MLP neurons of a small language model. Each row is named by its layer, matrix (up: input weights) and neuron, and shows model dimensions 517-612. Each number is 50 + 12 x the weight over its row's rms, rounded and kept within 0 to 99.
A block is one neuron, or neurons of one layer that tend to fire together. Before each block is what it responds to, as a language model described it from the Wikipedia text at the highest values.

Responds to: Boundary after proper names. Delimiters right after a full name or entity in tables and lists, such as |, line breaks, (, of, –.
L9.up164:51 40 58 52 51 53 56 63 48 46 59 51 34 47 45 47 41 15 44 53 42 49 55 62 64 43 38 19 54 66 31 72 41 50 75 62 51 44 54 34 45 50 50 49 48 45 47 48 58 50 46 49 31 44 49 47 44 52 26 34 60 63 25 50 64 48 61 47 51 42 75 29 46 51 46 57 32 43 38 58 48 45 53 43 35 44 49 49 56 29 59 35 58 37 30 60
L9.up1205:74 51 67 56 63 35 48 48 53 52 55 45 56 53 67 43 59 47 68 65 58 46 50 47 55 51 58 43 49 55 49 51 59 58 75 44 58 50 39 40 39 42 66 78 65 50 60 55 57 43 55 42 46 36 48 52 48 43 47 42 53 70 52 38 51 59 58 48 54 51 33 63 34 50 40 58 53 25 57 54 76 67 56 63 32 39 45 48 56 65 59 47 47 53 58 66
L9.up1748:68 56 63 46 52 51 60 83 55 53 80 32 47 55 43 50 45 59 53 41 42 47 57 71 40 56 44 42 40 32 20 42 49 67 43 61 33 48 60 35 48 70 57 35 41 41 46 46 41 48 50 49 24 50 55 27 41 57 34 60 52 38 62 43 54 55 46 51 66 53 67 47 65 61 46 77 49 39 43 57 22 49 51 72 46 43 59 59 39 57 56 35 47 43 29 43
L9.up1947:73 48 56 43 48 64 59 55 47 40 50 41 38 57 42 62 41 50 63 54 59 59 29 58 42 70 33 53 59 31 45 53 25 68 54 60 31 50 45 50 45 45 41 70 60 20 36 55 50 56 60 44 79 36 56 32 28 44 34 37 36 39 43 61 36 37 59 58 66 46 84 23 31 37 33 65 49 62 76 53 46 36 20 69 52 40 68 43 76 62 35 56 39 35 27 62
L9.up1973:46 77 33 60 66 37 51 61 51 47 54 37 48 34 48 50 58 34 48 70 40 46 59 79 58 47 52 51 66 39 34 64 36 44 39 41 38 37 41 58 37 63 68 65 57 25 53 57 62 49 55 40 35 63 54 55 44 51 50 41 51 65 48 30 43 57 46 66 66 33 54 50 41 48 46 52 48 37 44 63 40 61 47 31 43 40 35 37 46 63 63 43 54 37 30 47
L9.up2920:40 55 60 52 52 52 68 50 62 63 44 38 71 55 27 55 56 35 48 56 47 50 46 60 67 49 61 24 33 37 62 51 56 59 50 41 55 58 27 54 59 50 65 44 56 49 29 56 83 49 28 47 54 68 64 46 59 18 33 58 55 58 52 50 50 47 30 47 83 48 54 47 36 51 52 38 38 60 72 57 61 54 32 46 47 62 53 79 59 49 61 34 36 48 49 47
L9.up3069:69 39 62 64 47 46 31 76 24 56 68 48 64 50 39 55 73 48 36 38 36 35 48 62 39 44 48 44 27 47 33 67 25 42 51 46 37 40 39 46 42 44 48 34 54 57 45 62 37 30 55 56 62 41 53 40 47 48 51 40 62 45 69 51 57 39 47 43 61 41 46 56 48 73 67 50 28 42 37 31 63 47 53 53 63 44 56 40 47 59 63 58 54 59 27 49
L9.up3280:56 50 55 36 53 66 50 67 66 24 58 57 57 48 37 52 46 52 39 62 60 26 71 56 61 71 69 58 53 31 63 54 60 56 60 58 47 53 26 39 61 74 54 68 35 41 68 44 56 52 57 34 29 55 46 68 33 38 41 48 59 36 46 61 64 43 66 47 67 75 51 28 47 51 21 53 51 50 44 49 27 41 58 47 44 49 49 57 31 58 79 34 65 59 69 43

Responds to: Career-step predicate words. Words in biographies that lead into an academic or career role or degree, such as was, served as, becoming, undertake, graduated.
L9.up208:40 31 38 48 52 45 51 65 56 35 42 48 44 39 34 18 45 56 38 52 52 31 57 53 39 73 64 54 43 52 43 51 53 39 51 50 28 61 60 31 58 63 53 35 47 52 64 45 37 46 64 42 51 58 47 50 56 38 53 42 48 49 61 52 35 42 36 45 66 63 58 51 23 49 64 57 50 48 61 59 42 68 53 31 43 69 49 61 54 47 24 68 65 39 33 27
L9.up1138:35 33 45 46 32 52 61 43 48 33 32 40 58 50 18 62 67 20 66 40 48 42 48 37 66 53 59 67 55 62 36 39 60 57 60 65 66 53 45 49 60 33 93 60 47 29 43 39 43 49 58 45 26 48 42 50 71 51 69 64 55 53 34 46 42 74 43 34 61 52 41 34 46 64 72 57 17 30 48 35 39 50 58 40 73 41 31 58 57 54 42 68 35 40 56 50
L9.up1666:58 58 44 71 57 41 52 43 64 62 50 30 51 43 41 64 63 33 62 48 52 37 51 37 64 55 63 54 41 70 46 53 38 45 60 58 37 62 48 64 39 59 54 47 38 47 63 44 59 44 43 61 36 47 34 47 42 78 37 37 45 56 28 42 30 59 57 18 50 73 19 40 54 61 38 55 40 61 23 54 72 49 48 68 43 60 79 42 53 43 39 55 53 61 37 45
L9.up2085:49 56 47 69 52 67 55 48 57 46 46 48 38 46 49 42 65 31 39 69 45 42 62 47 56 37 62 61 58 48 36 38 41 49 48 46 34 65 47 43 27 49 54 26 58 42 47 57 51 42 35 47 55 54 40 62 68 81 40 47 55 72 57 51 57 64 35 38 61 47 60 25 44 40 57 60 43 51 58 56 37 69 36 52 48 56 38 82 51 58 40 63 54 30 77 54
L9.up2448:49 57 69 59 40 70 46 34 66 38 49 42 31 43 50 51 62 37 49 36 51 55 59 33 61 54 55 59 37 39 51 71 62 42 56 50 36 65 54 59 58 37 54 73 46 18 64 53 55 58 39 52 25 38 39 54 63 67 52 53 52 38 53 63 55 65 26 56 42 47 28 55 50 45 38 62 47 69 24 62 42 44 54 36 50 67 46 47 80 31 51 48 38 25 46 42
L9.up2462:56 52 44 43 54 85 38 63 43 45 25 53 18 23 27 48 51 60 51 62 48 45 27 43 52 43 48 61 34 50 66 45 33 57 55 49 75 59 45 67 67 44 75 62 74 52 74 60 44 48 51 53 37 59 38 59 61 46 46 55 76 56 47 61 53 77 59 26 52 57 52 44 45 58 55 46 47 59 57 57 47 67 27 42 42 78 43 66 43 46 50 50 41 57 46 46
L9.up2762:61 64 46 47 60 54 50 57 67 43 53 60 18 59 50 45 59 46 41 55 56 50 54 29 46 58 33 49 28 46 46 56 38 43 82 58 19 55 50 45 57 35 60 76 54 47 52 57 31 41 42 52 28 62 48 47 71 60 66 38 43 71 30 53 63 40 65 51 44 47 54 54 47 63 57 63 46 30 36 63 52 68 57 50 44 57 36 55 63 21 21 40 50 55 49 57
L9.up2935:63 35 42 69 42 58 55 45 47 45 42 27 57 65 33 30 48 48 54 58 49 47 37 48 48 37 47 41 47 52 59 72 31 39 41 55 34 62 47 52 34 49 43 62 53 49 65 29 45 55 64 38 53 48 37 43 74 56 58 39 45 43 34 32 72 52 52 24 55 65 29 63 41 40 57 52 54 36 46 61 45 60 43 54 48 54 55 70 31 42 45 64 67 62 67 61

Responds to: Year first digit. The leading digit (1 or 2) of four-digit years, especially after "In" or a dash in biographies and histories, e.g. "In 2012", "1790–1796", "In 1880".
L5.up64:34 44 45 46 38 48 48 41 68 46 57 52 34 44 55 40 32 66 65 56 59 41 32 56 78 54 61 60 47 62 46 54 42 46 47 53 41 48 53 46 44 46 67 59 58 41 58 41 55 47 66 38 51 62 43 56 52 26 39 48 56 54 54 67 47 78 47 67 56 36 48 17 38 45 67 65 45 30 48 77 53 66 63 51 44 48 47 38 67 69 31 54 44 52 42 35
L5.up1266:69 60 43 52 32 43 56 51 56 52 30 53 45 59 46 37 73 38 45 59 30 39 65 56 52 52 68 25 71 50 47 53 44 60 47 63 44 58 58 49 40 45 72 37 50 39 40 57 44 35 47 42 56 71 48 28 62 34 44 38 62 45 41 43 45 64 34 41 70 52 35 45 49 58 40 71 53 58 55 60 45 60 64 51 56 67 37 62 65 29 49 49 47 33 44 45
L5.up1622:51 37 58 55 44 72 55 41 53 37 46 35 49 44 34 36 74 50 48 63 62 55 43 53 48 54 48 58 36 69 47 67 38 43 52 83 42 59 68 52 54 35 45 54 52 37 53 32 49 49 62 56 49 64 50 28 62 32 30 49 69 24 44 37 52 37 70 49 50 49 50 64 41 64 62 52 41 41 15 51 53 41 38 28 47 43 63 59 39 31 50 44 46 54 44 38
L5.up1657:46 21 73 55 58 55 73 61 62 34 50 40 47 63 53 48 42 46 51 71 50 31 53 43 40 52 57 63 40 68 53 62 60 55 55 67 60 60 38 62 48 46 46 54 55 53 56 59 55 35 49 37 39 59 38 49 85 43 52 60 52 37 54 38 52 25 66 51 46 48 41 40 44 61 64 56 54 51 59 52 48 40 24 64 49 56 51 42 52 49 38 57 72 38 36 50

Responds to: Clause-linking connectives. Connective words that start a new clause or sentence, mostly after a comma or period: and, but, so, while, however, instead, and sentence adverbs such as Generally or Previously.
L6.up1843:43 52 66 60 49 58 46 43 51 32 50 53 56 61 47 61 36 62 45 20 52 32 52 57 65 46 48 30 42 47 46 26 58 70 46 40 46 67 42 44 52 38 92 54 70 51 55 47 58 31 24 37 74 54 54 49 35 33 59 52 54 54 57 46 64 56 69 34 51 65 70 42 29 59 83 50 35 40 60 56 55 48 38 38 59 63 59 46 45 28 69 66 46 42 31 64
L6.up3533:56 68 68 35 41 75 60 63 33 69 65 32 35 70 60 28 44 79 35 61 53 35 45 38 68 44 71 41 40 36 53 48 46 59 47 56 41 49 26 56 62 66 57 75 53 45 51 39 56 47 36 19 42 60 62 68 45 40 57 42 35 63 44 77 52 58 61 40 43 55 35 38 53 51 62 54 44 43 48 43 70 64 35 36 43 47 54 55 41 45 63 37 34 58 48 37

Responds to: Leading digit of years. The first digit of a four-digit year, usually 1, when an earlier year appears nearby, as in "from 1970 to 1981", dash-linked ranges like "1917–1947", and year columns in tables.
L9.up600:41 70 48 68 29 48 40 56 45 31 35 50 61 58 62 47 52 58 45 65 46 50 60 56 37 67 60 41 68 39 65 44 48 72 64 45 47 48 53 47 53 74 70 41 38 60 35 44 45 69 42 49 35 48 54 50 48 42 29 56 35 58 65 39 48 56 65 61 39 73 51 54 47 68 38 71 54 60 44 68 47 44 54 62 50 36 60 38 58 35 75 60 58 28 48 51
L9.up645:69 55 42 48 41 66 49 63 53 68 78 45 55 39 39 51 59 58 48 51 56 52 41 53 40 67 56 51 39 64 27 50 32 47 47 49 35 52 40 31 36 58 54 50 59 41 31 53 42 55 54 47 59 44 46 44 55 55 38 21 48 35 41 36 41 36 50 39 53 58 43 64 45 41 51 62 64 48 59 40 45 56 60 51 52 43 45 50 48 42 36 49 55 43 49 62
L9.up765:38 35 37 50 47 89 81 51 61 53 61 39 57 54 67 57 38 53 70 44 61 41 35 34 44 81 47 53 54 67 50 44 51 66 31 45 78 59 62 39 37 57 66 38 84 64 64 42 46 34 30 41 56 37 39 58 44 73 51 65 52 49 44 37 52 38 45 42 39 45 48 50 56 44 57 65 34 61 64 43 46 57 25 55 54 41 55 49 37 77 36 31 48 42 58 60
L9.up773:74 53 46 66 35 60 43 44 62 56 52 43 62 51 41 44 42 60 17 46 52 59 60 67 49 68 33 55 54 29 51 66 33 37 35 33 46 63 45 50 37 48 54 46 58 50 63 41 55 72 11 56 59 36 67 44 43 22 42 46 42 58 50 47 59 59 57 36 47 48 16 57 58 71 64 37 46 44 48 55 35 53 39 46 65 29 49 59 43 51 30 58 42 56 52 41
L9.up884:53 59 36 65 74 83 39 53 49 51 36 37 58 51 36 55 39 60 64 64 55 35 40 42 52 48 60 43 51 56 38 54 64 54 39 55 52 52 53 30 52 56 48 72 58 49 40 41 58 55 37 45 57 51 10 50 51 67 35 67 67 48 44 43 42 64 29 29 53 59 58 60 63 54 31 61 42 55 51 58 54 65 58 30 56 37 21 60 58 30 34 29 55 34 48 45
L9.up921:51 69 57 68 44 61 62 47 57 53 58 54 56 37 58 59 51 62 44 73 61 43 49 50 38 49 56 40 46 51 47 59 57 57 46 58 54 39 47 59 37 39 55 46 52 73 47 64 32 44 63 46 56 46 68 40 59 28 62 41 37 32 24 53 65 55 63 20 60 86 69 40 41 62 53 43 36 56 61 46 44 45 56 40 53 35 60 69 58 44 51 30 67 39 31 73
L9.up1464:56 73 40 58 48 52 36 44 47 57 67 43 43 17 50 42 61 51 49 57 51 44 31 59 34 39 60 34 55 47 47 66 50 29 44 59 69 52 26 44 56 54 67 45 44 40 44 27 61 15 46 59 44 33 67 28 47 53 42 44 56 39 47 39 71 62 66 54 43 49 67 41 63 47 41 52 52 50 58 44 48 46 59 52 59 36 51 51 56 62 56 47 38 46 43 70
L9.up3773:52 49 52 62 45 53 42 32 53 38 54 48 43 36 58 65 42 46 73 84 38 32 55 46 49 51 59 68 60 40 60 54 69 56 67 44 40 51 69 34 44 61 59 46 54 54 49 73 42 54 32 47 27 44 29 30 47 40 52 57 45 65 52 43 33 66 52 39 55 65 61 61 49 53 63 58 45 50 43 32 60 66 43 62 50 49 43 59 37 65 45 50 54 71 72 47

Responds to: Sports statistics table separators. Column separators (pipes, semicolons) and digits in sports stats tables and league standings, e.g. "46 | 5 |", "8; 0; 0;", plus scattered mid-word club or team-name pieces.
L5.up403:44 57 73 27 36 41 44 51 46 31 41 30 56 46 40 56 72 34 33 75 36 39 46 41 68 30 64 57 52 38 47 25 59 37 53 58 45 56 62 47 43 64 44 52 58 47 37 54 55 56 63 28 47 60 40 29 39 32 52 61 35 69 63 54 34 38 44 63 54 46 53 51 30 43 63 50 23 53 39 53 52 42 57 34 44 52 56 56 57 24 43 61 47 38 50 49
L5.up532:48 46 67 58 58 44 55 50 53 56 57 51 43 41 56 19 65 34 48 50 39 56 60 73 63 36 56 42 44 57 55 63 40 53 52 54 55 69 56 55 36 62 64 42 51 54 42 42 41 44 40 65 55 74 76 58 59 43 38 52 52 52 54 42 54 48 57 63 41 67 32 40 69 43 59 51 35 59 58 65 46 45 58 74 42 41 46 43 49 25 64 34 49 41 61 59
L5.up2444:43 58 39 59 31 69 51 44 40 50 58 43 48 40 49 53 64 31 54 33 43 38 41 64 55 44 58 45 57 61 57 58 36 41 52 53 49 64 46 42 43 55 39 52 66 61 33 45 30 57 63 43 73 46 37 28 59 26 49 46 56 57 57 58 62 46 51 39 46 72 49 55 62 43 49 49 51 63 44 59 51 66 56 56 68 38 41 44 57 33 48 65 31 46 67 62
L5.up2610:45 39 62 33 53 58 48 66 51 50 34 21 47 39 50 79 40 47 67 37 58 59 63 64 63 57 57 43 43 61 45 55 54 40 66 46 49 52 48 40 39 67 55 51 45 53 37 38 62 51 46 45 56 41 68 34 64 53 47 34 55 40 59 52 59 52 26 61 59 56 51 62 50 45 40 54 39 44 56 44 39 51 51 64 53 43 57 56 42 44 50 41 47 57 36 51

Responds to: Clause-boundary before new clause. Commas, that, which, but, semicolons, opening quote marks where a new clause or quotation starts, e.g. "wrote, "", "stated,", "so that".
L9.up926:55 48 50 53 73 64 52 70 48 51 27 36 41 48 60 38 50 53 50 62 46 40 64 43 43 43 44 35 46 46 77 38 54 40 33 60 68 50 47 52 38 47 68 54 42 63 64 57 49 52 35 46 54 49 59 61 57 66 58 29 41 50 61 56 63 62 68 47 52 32 50 75 36 53 66 56 44 28 48 47 49 67 32 41 55 54 67 65 35 60 52 41 50 59 54 45
L9.up1235:34 42 47 24 68 59 61 62 65 81 40 50 40 58 39 63 75 49 24 54 44 70 41 61 50 57 44 46 63 73 44 52 40 57 34 60 39 44 50 37 10 57 40 66 42 32 46 56 54 56 50 55 70 51 51 55 36 56 54 53 36 41 48 65 45 71 34 75 70 65 51 54 23 56 50 45 34 24 56 58 66 50 37 53 43 64 42 44 62 63 31 65 35 70 33 54
L9.up1345:79 55 54 45 55 72 61 51 48 71 40 39 39 57 60 34 62 58 43 61 61 49 39 45 63 53 46 30 65 58 51 52 49 53 54 28 64 58 58 52 41 46 58 58 57 41 38 47 46 40 22 41 45 45 68 27 60 36 65 46 50 30 46 34 48 58 54 50 53 50 39 35 36 50 51 62 44 16 47 82 55 55 35 44 43 52 63 70 60 58 46 48 50 43 39 59
L9.up2832:38 43 45 44 63 55 59 56 50 46 29 33 57 38 63 60 51 34 38 76 46 45 65 34 53 58 56 39 74 41 53 34 45 24 44 42 61 45 58 36 34 40 72 51 40 65 59 47 44 77 17 39 55 74 61 70 45 46 57 45 40 65 46 46 47 54 65 43 58 43 55 53 55 51 83 71 36 48 71 42 38 52 31 49 50 42 81 29 56 51 43 52 47 66 49 45
L9.up3072:36 58 52 44 59 46 61 55 34 48 55 53 59 56 46 56 41 36 65 56 56 55 53 30 81 67 52 55 71 62 35 47 39 50 27 33 53 73 43 45 55 27 66 73 61 68 47 53 66 40 38 34 74 34 55 50 55 57 44 48 30 51 36 57 35 42 52 30 40 56 47 68 28 68 52 57 20 45 53 67 28 55 34 61 55 38 48 21 49 64 54 59 53 38 33 38
L9.up3139:48 46 63 58 57 56 48 60 61 44 71 50 51 62 47 42 49 46 35 57 65 54 76 63 60 45 43 42 42 28 55 54 38 46 35 52 55 54 42 53 54 64 56 61 44 32 66 49 30 24 43 72 35 51 75 64 49 57 35 45 50 67 56 71 66 40 47 48 72 37 37 68 34 34 26 45 55 55 49 65 41 54 33 47 51 46 56 34 44 56 66 39 54 66 59 47
L9.up3720:56 56 31 51 50 42 43 53 50 50 43 48 70 45 46 27 46 53 54 66 75 61 34 47 45 59 47 53 49 40 55 52 33 46 31 39 35 68 50 70 70 35 36 55 59 54 47 35 42 57 42 37 53 27 42 31 39 49 35 40 46 53 59 56 46 07 54 42 60 60 43 50 33 59 57 51 29 48 43 61 53 46 30 38 41 34 76 35 41 37 57 35 45 88 57 58
L9.up3955:45 65 62 48 46 46 55 48 39 64 26 61 65 37 42 43 61 58 83 46 56 58 62 45 40 48 57 45 59 38 55 58 61 40 44 66 50 54 46 42 69 56 71 47 49 39 48 38 50 62 39 51 52 63 73 44 43 58 51 46 33 43 48 34 53 55 59 33 72 45 49 64 41 60 58 48 34 24 48 49 69 44 39 53 54 38 59 52 38 56 48 54 38 51 39 46

Responds to: Boundary punctuation after clauses. Fires on punctuation that closes a clause, sentence or heading: sentence-final periods, commas after date phrases, closing == of section titles, newlines.
L5.up154:68 48 36 65 52 53 54 53 71 36 59 32 42 35 66 52 60 62 57 30 62 50 68 43 42 70 82 53 42 54 41 71 60 46 32 46 32 53 49 39 59 40 52 38 42 59 61 53 58 66 43 46 45 48 40 48 48 45 52 41 64 62 57 57 45 32 74 49 57 53 65 59 49 51 57 49 28 18 58 41 84 42 49 49 56 38 70 24 36 45 61 38 53 65 58 55
L5.up338:70 60 48 36 33 44 64 41 71 57 75 48 49 48 59 48 68 50 52 58 53 53 79 47 40 40 60 36 55 47 29 49 61 43 62 70 50 53 50 44 47 58 69 23 48 55 47 48 57 32 49 44 51 57 51 41 64 56 59 39 57 66 46 52 30 46 47 46 30 47 52 61 30 33 58 62 49 21 62 53 47 57 42 58 52 51 56 37 40 55 51 47 58 48 61 60
L5.up1068:63 49 29 73 55 42 49 71 76 36 46 55 32 48 59 60 66 31 60 49 58 56 60 42 59 34 48 44 53 40 59 55 46 52 63 60 65 49 50 55 74 58 75 46 46 47 52 41 82 33 51 56 51 63 56 56 46 36 39 38 66 52 65 39 54 59 46 41 81 52 47 44 37 55 64 38 43 42 39 52 40 45 28 52 42 57 53 35 49 40 34 64 47 73 51 54
L5.up2254:48 32 49 59 54 67 52 64 46 56 50 49 47 46 55 70 63 40 63 50 72 44 55 46 48 58 48 51 45 54 47 40 69 47 49 37 60 38 27 40 61 55 44 53 72 75 50 42 74 54 38 45 39 61 44 71 59 66 43 67 61 60 44 46 58 48 44 34 32 62 62 00 56 65 34 48 33 47 50 52 68 70 36 48 48 64 39 30 66 53 55 51 52 60 47 53

Responds to: Predicate start, numeric hyphens. Words opening a predicate in factual prose (was located, was appointed, now, currently, has) and hyphens inside ISBNs or year ranges like 1987-1988.
L6.up411:57 56 55 61 41 56 43 47 58 48 54 43 44 63 73 59 31 43 43 59 47 46 47 38 58 46 58 46 43 72 61 50 44 60 53 48 42 65 08 42 47 59 36 46 70 53 28 44 22 52 35 66 44 33 50 37 59 31 51 56 55 52 53 40 55 48 44 40 50 72 49 34 34 56 46 57 61 64 60 49 41 66 24 49 64 52 33 35 50 55 54 55 50 56 69 68
L6.up1694:48 57 56 47 42 55 47 44 59 72 49 37 59 50 50 60 30 47 71 56 41 39 41 37 64 36 52 71 50 59 56 54 54 77 71 72 47 33 38 48 36 43 47 53 57 52 48 65 51 38 32 44 57 53 63 56 71 61 35 41 33 48 71 56 51 44 33 26 39 39 41 40 51 65 47 33 45 52 69 39 70 46 44 45 48 45 41 61 26 65 59 76 80 40 59 52

Responds to: Early digits of years. Leading digits of four-digit years, mostly the first 1 or 2 or the century digit, as in 1853, 2006, 1894; occasionally early word pieces like In-c-orporated, Pa-ol-ino.
L6.up700:33 42 70 43 56 59 63 64 79 52 51 42 56 51 59 34 47 64 52 45 58 54 49 54 48 53 50 57 72 53 44 52 35 53 28 44 52 57 60 54 56 56 54 39 46 48 73 70 65 38 24 62 65 61 48 56 69 23 19 30 62 46 56 46 58 64 62 43 52 57 42 42 54 74 50 30 54 56 57 53 49 45 50 69 31 40 69 43 49 29 36 81 48 62 35 52
L6.up1593:64 57 62 46 51 56 43 74 54 56 36 33 50 38 46 79 54 54 69 63 39 34 69 45 52 42 48 43 53 54 52 48 63 60 52 41 54 48 51 31 62 51 44 72 61 26 68 49 56 54 50 43 46 45 39 55 56 39 34 44 53 39 75 75 41 52 65 56 54 48 55 38 47 39 65 65 54 53 81 43 62 50 44 58 41 29 58 70 56 53 46 43 54 25 34 57